{
  "n_layer": 8,
  "d_model": 256,
  "norm": "rmsnorm",
  "positions": "rope",
  "attn_scale": 0.0888,
  "final_lr_fraction": 0.05
}
MLP neurons of a small language model. Each row is named by its layer, matrix (up: input weights) and neuron, and shows model dimensions 16-79. Each number is 50 + 15 x the weight over its row's rms, rounded and kept within 0 to 99.
Before each neuron's rows, "fires on" lists the tokens most often at its 100 highest values on Wikipedia text that the model never trained on. A number after a token or word is its count.

fires on: "ph" 24, "oph" 10, "h" 7, " ph" 7, " stat" 7, "co" 7
L2.up196:48 48 78 37 34 55 54 51 52 48 60 56 27 57 21 47 44 71 40 96 56 43 59 38 61 32 36 59 39 38 88 75 51 60 54 51 60 41 51 50 58 33 33 43 62 46 31 42 67 59 62 32 48 56 45 48 38 35 65 70 56 27 55 38

fires on: " medal" 13, "ion" 13, "en" 11, " activ" 10, " commun" 7, "ivers" 6
L2.up271:71 42 51 43 70 75 23 65 40 40 48 27 65 77 25 40 46 50 57 55 60 52 21 42 55 61 36 44 39 63 63 46 28 55 36 52 60 58 29 44 45 36 44 49 21 46 51 73 52 61 76 40 30 88 34 80 28 70 76 22 36 63 25 39

fires on: "ab" 22, " Dr" 16, " dr" 7, "r" 6
L2.up84:45 53 66 30 23 71 49 53 35 45 57 46 56 43 55 45 62 55 80 42 48 48 57 58 69 40 50 27 40 55 19 52 60 31 10 49 52 51 44 64 41 32 64 78 59 73 76 46 66 45 58 36 46 45 56 55 44 51 48 43 31 59 47 53

fires on: "o" 14, " appro" 11, "4" 10, "an" 8, "os" 5, "eng" 5
L2.up388:48 62 61 55 56 57 60 63 67 71 52 43 52 79 65 42 37 34 45 34 57 46 53 33 21 75 37 63 48 37 73 20 73 47 87 17 51 30 28 36 81 66 29 63 33 71 46 39 50 00 37 46 58 94 59 44 34 34 47 46 49 56 54 48

fires on: "\n" 27, " at" 15, "in" 7, " |" 6, "-" 6
L2.up339:50 54 61 62 68 59 39 09 51 32 47 68 52 65 61 49 53 62 59 69 39 50 47 67 37 48 56 39 50 34 62 67 34 48 39 26 61 62 58 76 64 51 46 43 31 42 35 55 25 40 37 40 66 35 54 46 42 58 36 54 51 58 00 51

fires on: " n" 70, "n" 19, "sh" 4
L2.up125:62 46 61 36 55 42 73 28 72 50 48 54 57 35 41 85 34 26 54 33 55 43 28 54 30 51 41 83 74 63 80 60 40 14 39 63 40 45 61 56 74 40 67 46 43 38 64 63 61 43 37 43 50 57 35 47 33 41 45 67 36 25 65 61

fires on: "id" 20, " bas" 15, "ass" 14, "as" 11, "od" 6, " Bas" 6
L2.up250:25 45 76 50 44 46 59 51 36 58 83 59 59 52 71 28 44 53 64 56 59 35 19 36 63 50 56 02 63 80 51 64 43 57 44 29 44 62 32 55 56 33 59 36 49 55 35 43 70 63 49 36 77 68 46 52 77 49 52 55 39 81 60 31

fires on: "ing" 22, " Arch" 9, " with" 7, "if" 7, "acing" 6, " and" 5
L2.up428:54 56 48 49 88 60 35 33 54 47 55 42 54 53 50 31 60 60 27 65 37 63 64 35 47 44 32 40 50 45 43 74 73 40 33 30 28 57 55 69 36 15 47 55 71 61 46 54 62 44 53 54 65 45 28 37 42 67 20 51 37 57 55 43

fires on: "ast" 32, "ood" 7, "ord" 6, "el" 6, "er" 5, "ig" 5
L2.up161:26 43 14 63 53 52 57 60 62 40 44 61 52 51 41 73 42 69 59 56 40 53 41 70 74 49 48 32 49 48 68 55 45 48 73 38 46 62 53 45 49 50 59 19 33 69 71 69 51 57 53 65 67 29 36 38 58 57 57 52 62 84 66 31

fires on: "al" 41, " by" 14, " of" 13, " Species" 6
L2.up96:56 56 70 74 17 19 34 57 65 63 35 59 56 36 59 44 48 54 46 53 54 65 67 56 49 35 64 32 65 49 44 46 57 42 43 49 59 57 53 61 45 14 33 50 37 67 41 59 69 26 50 47 48 56 47 43 76 60 70 33 60 47 49 42

fires on: "ri" 40, " tri" 16, " —" 12, " Tri" 11, " near" 7, " x" 6
L2.up186:26 55 52 86 21 67 33 37 40 69 59 47 38 43 38 72 46 62 36 59 42 47 65 48 41 45 46 47 48 35 22 25 62 39 50 48 47 63 51 38 38 59 58 48 53 64 73 43 28 17 31 51 77 40 49 71 55 16 58 21 48 44 51 75

fires on: "ob" 40, "el" 13, "ood" 8, "ub" 7, "ost" 6, "ess" 6
L2.up78:47 41 64 86 45 25 20 42 67 38 67 51 51 55 33 51 27 69 52 76 78 67 66 62 52 47 42 39 53 37 66 49 72 72 71 47 62 63 36 45 77 61 58 59 61 70 61 61 57 52 40 59 64 39 30 35 44 37 76 37 12 71 63 33

fires on: " rep" 13, "oll" 10, "ep" 8, " Rep" 8, "c" 6, "ons" 6
L2.up121:38 35 58 41 61 62 54 49 49 54 68 42 37 53 65 65 46 60 51 52 70 32 52 52 13 43 43 57 30 37 31 52 52 44 53 21 36 50 54 33 33 27 59 67 44 55 50 33 72 56 49 37 63 50 41 44 75 48 78 80 38 33 64 32

fires on: "as" 32, "ass" 23, "est" 19, " Bas" 8, "et" 4
L2.up108:55 72 53 52 45 25 54 38 25 18 61 22 67 42 42 31 60 50 57 54 54 45 43 43 23 53 49 62 27 49 68 34 55 65 63 45 70 64 22 65 55 32 26 55 44 50 29 27 66 51 53 70 73 54 45 40 71 25 47 56 45 43 52 37

fires on: " show" 28, "res" 17, "ov" 14, "as" 11, " season" 6, " pres" 6
L2.up133:38 73 59 38 35 42 27 48 36 67 41 40 83 56 24 94 52 40 76 60 53 52 60 40 53 43 60 55 62 69 59 51 27 53 56 39 73 67 72 61 56 51 71 71 55 33 63 53 52 43 56 58 48 40 55 68 54 40 64 92 49 68 39 41

fires on: "ad" 51, "as" 8, "ip" 5
L2.up43:62 42 64 07 41 53 36 74 46 31 58 25 57 43 46 46 54 36 50 41 56 94 64 60 45 49 71 53 50 74 37 42 49 45 87 30 45 53 30 81 73 51 71 57 63 30 32 60 45 43 40 11 43 63 53 23 51 43 58 59 68 36 35 58

fires on: " by" 95
L2.up265:47 49 66 32 69 36 26 55 58 48 93 59 52 32 75 53 62 63 09 58 37 51 64 42 41 25 37 14 52 61 40 48 46 84 46 65 45 43 44 76 36 18 48 40 28 69 57 56 69 28 32 70 64 53 65 51 32 58 28 38 42 51 50 28

fires on: " pre" 31, " post" 11, "ti" 10, " million" 8, " four" 6
L2.up506:30 20 58 57 33 38 07 48 30 30 53 45 61 47 53 50 23 51 72 59 27 61 47 43 64 67 37 69 82 44 44 56 57 37 41 39 38 68 13 53 26 34 44 57 46 51 73 42 37 51 55 66 63 57 51 52 67 45 57 64 46 58 56 47

fires on: "il" 44, "orn" 15, "ip" 11, "ru" 6, "nd" 5, " sil" 5
L2.up140:64 17 63 32 45 43 51 45 44 58 54 40 58 46 58 39 38 75 42 60 43 61 61 65 39 42 32 43 51 53 39 52 46 62 48 52 48 66 36 75 47 42 80 27 29 66 55 42 28 46 41 71 12 70 60 55 66 57 87 64 34 56 66 43

fires on: "0" 32, "ot" 28, " prop" 6, "ock" 5, " it" 4
L2.up331:46 79 46 09 41 33 67 45 60 77 72 53 71 47 62 54 66 40 50 72 38 31 63 54 61 29 33 46 36 41 26 38 53 54 47 34 53 39 56 56 68 77 20 39 45 60 67 45 45 37 42 49 59 43 40 61 49 52 47 35 57 76 64 32

fires on: "ab" 14, "ast" 13, "up" 12, "and" 8, "an" 8
L2.up450:58 39 77 58 42 68 48 47 22 33 58 41 54 68 44 58 28 69 24 55 46 35 45 16 48 54 78 36 54 72 43 38 32 46 62 36 52 38 60 45 52 48 66 46 46 41 62 60 40 44 60 54 51 47 33 58 68 35 16 63 69 46 52 45

fires on: "E" 37, "ier" 14, "I" 10, "A" 9, " Con" 7, "oy" 6
L2.up500:43 59 61 66 69 62 58 39 59 41 50 61 31 68 29 29 65 22 59 86 59 67 46 43 50 25 65 64 46 71 56 28 06 47 52 34 42 44 34 73 23 84 48 06 71 60 58 26 39 45 31 50 42 67 44 83 55 58 60 51 67 51 75 50

fires on: "==" 35, " -" 32, "c" 17, " ==" 7
L2.up505:70 69 42 48 62 65 42 46 51 52 47 37 46 16 63 51 64 36 55 65 76 53 61 61 67 61 58 64 61 43 52 57 28 67 55 57 32 41 60 49 31 26 52 46 56 24 59 60 86 48 68 47 48 67 62 60 56 73 66 54 51 54 93 53

fires on: " of" 33, "th" 14, "or" 7, "il" 5, "ar" 5
L2.up493:48 52 63 57 57 45 65 23 45 42 49 26 41 46 62 37 50 25 42 51 50 53 45 79 50 58 47 61 39 84 55 73 55 47 47 45 73 76 36 43 57 45 51 68 33 73 67 44 81 34 56 59 69 56 35 61 55 51 54 55 37 48 55 32

fires on: " form" 31, " rel" 18, " cre" 15, " formed" 8, "ri" 6, " influ" 6
L2.up410:32 67 48 43 39 45 51 48 42 25 65 39 41 76 34 42 51 42 57 38 50 55 30 69 50 47 76 50 42 34 41 37 48 55 31 33 63 34 68 79 38 37 65 47 58 57 71 70 61 54 21 67 63 49 43 68 27 49 36 83 46 61 33 42

fires on: " and" 96, " &" 4
L2.up484:62 33 75 52 83 37 37 65 46 49 38 66 26 31 64 51 61 76 34 42 58 59 76 34 59 51 52 46 34 58 52 50 54 80 52 25 59 32 53 65 61 42 74 61 65 53 64 51 46 45 49 64 12 47 43 49 25 64 49 57 55 80 59 76

fires on: "-" 48, "/" 33, "–" 14, " \"" 4
L2.up159:46 32 41 63 49 73 34 76 82 48 43 61 00 45 39 54 44 62 81 66 56 43 66 50 49 54 65 36 32 39 49 44 75 72 77 62 54 53 52 25 61 04 58 61 34 44 16 63 64 31 69 73 43 49 32 47 45 68 36 55 52 76 60 77

fires on: "," 51, "ust" 16, "ac" 10, " beh" 9, "er" 7
L2.up222:60 86 79 92 37 54 62 59 66 79 55 40 59 54 37 30 62 38 54 42 44 36 50 41 58 20 43 79 48 53 57 20 31 71 42 07 65 39 37 32 50 53 50 50 38 58 48 47 39 29 58 38 57 57 43 62 58 66 45 22 44 81 77 45

fires on: "on" 10, "ber" 9, " made" 9, "ach" 9, "b" 8, " Cl" 7
L2.up363:33 61 50 26 40 50 52 88 43 63 64 52 44 66 37 54 49 58 54 77 34 57 56 55 81 41 40 31 25 65 80 38 40 72 69 28 65 46 48 74 65 27 33 59 31 46 57 57 32 77 22 41 62 61 39 54 56 68 65 45 27 63 37 62

fires on: "ig" 24, " |" 16, "id" 9, "ag" 8, "ang" 8, "ond" 5
L2.up379:50 42 34 61 45 78 35 41 33 66 69 53 55 59 33 52 45 44 44 48 32 69 42 54 37 39 43 31 29 49 65 49 52 49 58 54 62 41 26 78 39 40 63 52 41 64 49 49 56 55 50 61 27 36 68 48 65 39 38 27 40 48 53 52

fires on: "r" 26, "ail" 22, "ast" 20, "th" 6, " north" 5, "alth" 4
L2.up21:58 63 55 52 62 60 65 43 67 56 80 31 39 29 37 58 15 72 60 52 39 47 46 61 40 54 37 58 37 51 57 51 61 42 45 48 49 60 37 42 58 47 39 59 67 75 74 60 54 16 28 66 63 75 66 55 63 67 20 81 49 51 58 58

fires on: "ow" 23, " high" 20, " under" 13, "ack" 7, "ay" 6
L2.up275:59 33 90 50 77 30 63 51 60 65 53 52 43 62 45 32 37 52 38 47 55 05 47 59 59 36 62 13 67 78 61 57 60 47 74 49 75 43 62 28 60 40 71 37 52 66 47 45 61 41 53 27 59 38 69 50 68 39 74 52 47 60 42 46

fires on: " as" 17, " be" 13, "ed" 8, " form" 8, "ain" 6, "ir" 6
L2.up437:41 37 38 69 65 23 37 47 65 26 60 69 49 59 46 55 82 77 45 65 35 43 56 58 37 44 58 43 68 35 53 49 40 51 42 48 63 36 64 55 71 45 32 48 75 72 55 51 42 41 24 35 55 47 78 46 57 65 50 67 71 33 78 52

fires on: " V" 73, "V" 17
L2.up292:49 47 60 78 33 29 45 48 42 52 39 52 45 63 39 66 44 37 31 45 51 70 63 68 41 45 77 29 59 62 63 51 63 15 52 44 49 62 67 54 29 52 13 27 93 55 45 68 48 38 52 50 55 67 29 51 61 82 73 62 54 70 52 49

fires on: "in" 25, "ot" 13, " Win" 10, "et" 6
L2.up129:48 64 47 47 37 46 55 48 59 72 56 66 36 20 56 64 50 53 71 54 80 48 36 38 50 55 40 30 57 73 32 83 47 51 27 47 62 55 42 62 27 38 59 84 61 54 64 57 73 41 38 51 46 48 23 48 48 58 69 55 44 35 32 59

fires on: "2" 23, "ical" 13, "4" 9, "ate" 8, "vent" 5
L2.up98:52 63 72 36 51 52 50 79 73 48 46 34 47 57 52 17 45 52 67 62 52 72 42 62 63 53 65 60 23 51 34 43 70 63 47 39 24 27 41 58 35 36 34 37 58 40 20 70 52 34 64 33 57 54 29 52 48 53 53 59 46 28 40 32

fires on: " comm" 28, " Comm" 19, "l" 18, "ra" 15, " |" 6, "an" 6
L2.up144:46 60 30 44 59 77 67 53 40 26 32 52 41 13 19 32 80 39 64 50 53 59 55 43 51 50 45 63 30 41 42 53 56 50 77 27 45 69 54 59 23 51 46 39 62 74 48 62 50 32 70 59 27 89 49 39 63 61 68 70 51 56 42 41

fires on: "n" 28, "ir" 14, "cl" 10, "er" 9, "her" 7, "ic" 7
L2.up393:53 40 42 37 64 41 65 56 62 78 80 44 50 54 31 60 48 55 62 68 57 57 43 36 77 48 35 73 49 34 86 60 34 42 22 22 58 42 77 48 57 51 54 55 62 33 49 52 47 61 85 29 34 70 29 70 54 78 57 44 44 24 57 57

fires on: " \"" 99
L2.up200:54 58 56 76 25 43 46 69 59 56 33 67 32 69 77 51 65 32 39 81 63 32 56 35 49 21 58 77 35 50 51 41 47 59 69 34 70 58 65 30 72 34 49 81 42 51 29 59 36 31 55 32 55 63 48 41 39 59 72 33 60 47 62 60

fires on: "ab" 29, "b" 11, "ib" 10, "av" 10, "erm" 8, "ub" 5
L2.up189:45 33 41 48 57 55 13 43 33 41 16 33 80 69 55 56 57 83 77 66 31 36 26 59 40 57 69 24 56 50 55 19 79 59 41 60 45 59 29 57 45 51 26 62 57 51 66 66 50 44 38 58 65 67 55 43 61 39 65 71 36 53 34 62

fires on: "ly" 56, "ally" 9, "ically" 6, "ead" 5, "ply" 4
L2.up253:49 43 36 63 51 47 51 62 77 45 74 40 29 60 51 59 36 64 48 55 66 45 57 19 68 23 54 49 43 80 65 48 34 65 45 48 79 49 77 19 43 53 27 41 56 27 61 33 49 37 37 58 52 43 67 82 78 59 74 68 53 49 45 66

fires on: ":" 30, " ev" 12, " name" 9, " family" 8
L2.up103:34 34 47 42 59 53 53 35 32 43 37 85 29 68 29 49 63 71 75 20 71 32 51 30 80 38 76 50 72 47 46 50 59 58 30 29 45 68 78 72 57 56 40 66 66 70 57 49 61 52 59 59 52 48 60 58 28 58 49 65 49 86 39 47

fires on: " her" 36, " them" 31, " him" 14, " it" 10, " me" 8
L2.up435:54 55 14 59 32 21 41 57 50 62 20 40 47 36 56 57 36 65 70 49 43 27 39 46 49 42 71 42 70 37 28 35 52 39 51 43 45 62 65 23 46 57 55 38 90 45 38 44 37 51 51 55 67 60 55 58 58 67 46 38 46 80 52 47

fires on: " (" 36, "," 14, "ill" 12, " occ" 12, " there" 9, ")" 5
L2.up183:66 63 55 50 67 24 42 45 52 41 44 44 41 44 55 62 79 48 82 34 62 62 53 44 61 60 49 61 82 51 49 44 64 26 58 32 64 57 75 61 36 93 50 12 65 33 62 68 34 44 35 56 77 36 42 56 57 45 45 50 34 36 40 25